MLP neurons of a small language model. Each row is named by its layer, matrix (down: output weights) and neuron, and shows model dimensions 16-111. Each number is 128 + 24 x the weight over its row's rms, rounded and kept within 0 to 255. Numbers have three digits each.
Before each neuron's rows, "raises" lists the tokens whose logits its output raises most directly, leaving later layers aside.

raises: " their", " it to", " its", " the c", " them."
L10.down951:169117096146145125146115159085112110148127053120177163115109113130134122160136140154144148111137135134104140097122107135111152124114118120146148151117098147125167148108105170143121135094118129082150116108082137185119111122089155100175110163095113121135118190157111102153157151116129117129

raises: " charge", "hed", "ties", " degree", " degre"
L6.down744:142131134104127159105140120107160101129119110157090131154111130101115162154104107126084113082055116074110145133079149125101121112121101173158101103107132123154117146144118120141141139150171158116092125140105115130107140152097073143171129117169143066113157146133148082129106117152128113151

raises: "ative", "istic", "ological", "icle", "tic"
L12.down695:101148138104108130104146101147147146137155116110097148175144174095110102112139131140163149116152109125112075136137102161121189126118125103128144115115167163170145150095112142144142156131129156137124165125115123100126121144162149117128149148139176147099130133167125147143143074117108118082

raises: "cy", "c", "ce", "ie", "y"
L12.down742:100146116139184139137084113127166135112101144150142104116144140158127144123151141113131130134163119155130139119109096128121097099176150146122063143146141124100106125145130145144109138094070134137146140110157151134128167124062115098152091105113169112132094161141152084120162139147118130107

raises: "istance", "ist.", "ists", "ist,", "ists."
L13.down587:137102133115101138128131149095160102140143120129114100111170157081133124149124152117163137128133133123166104163117155154122119146130140097137137163108144120127121113107139115133081128155110111185120137092146116167132125146110121115083097151098140122118120131107129123116108138141156132175

raises: "is.", " million.", "an.", "k.", "ings."
L12.down198:116111108118162109149105143167123136151145152129108149104090177172120098141141138157122104142161150128083143181176158134169132142159150106133076144106103164074147155127172105152129140128113121097141147103113136092141133171140133138090167154148141156151151117112136079140129144132155152155

raises: ", there were ", ", the", " there is", "s, the", " they are"
L12.down590:131170150122153118160122153145124122075123133142115143123160098106131131129131077095184124097120116101104128091143112116119149111127137146104123143152134131166128131122131135080148141110133170112118084111135088090141127117120094130174129095099151110142103121155110131135086160110126121130

raises: "ians", "ean", "ological", "olog", "ologist"
L12.down320:156169134082132096092093097143136171140145146154151140106116158142124123107173092123130150158109114128134119097099135186124134159128143162132139131161146152135112096108107174128161095166162117112152121086105111092083143126119126136153109132104139141093137153125097132112103130141122107153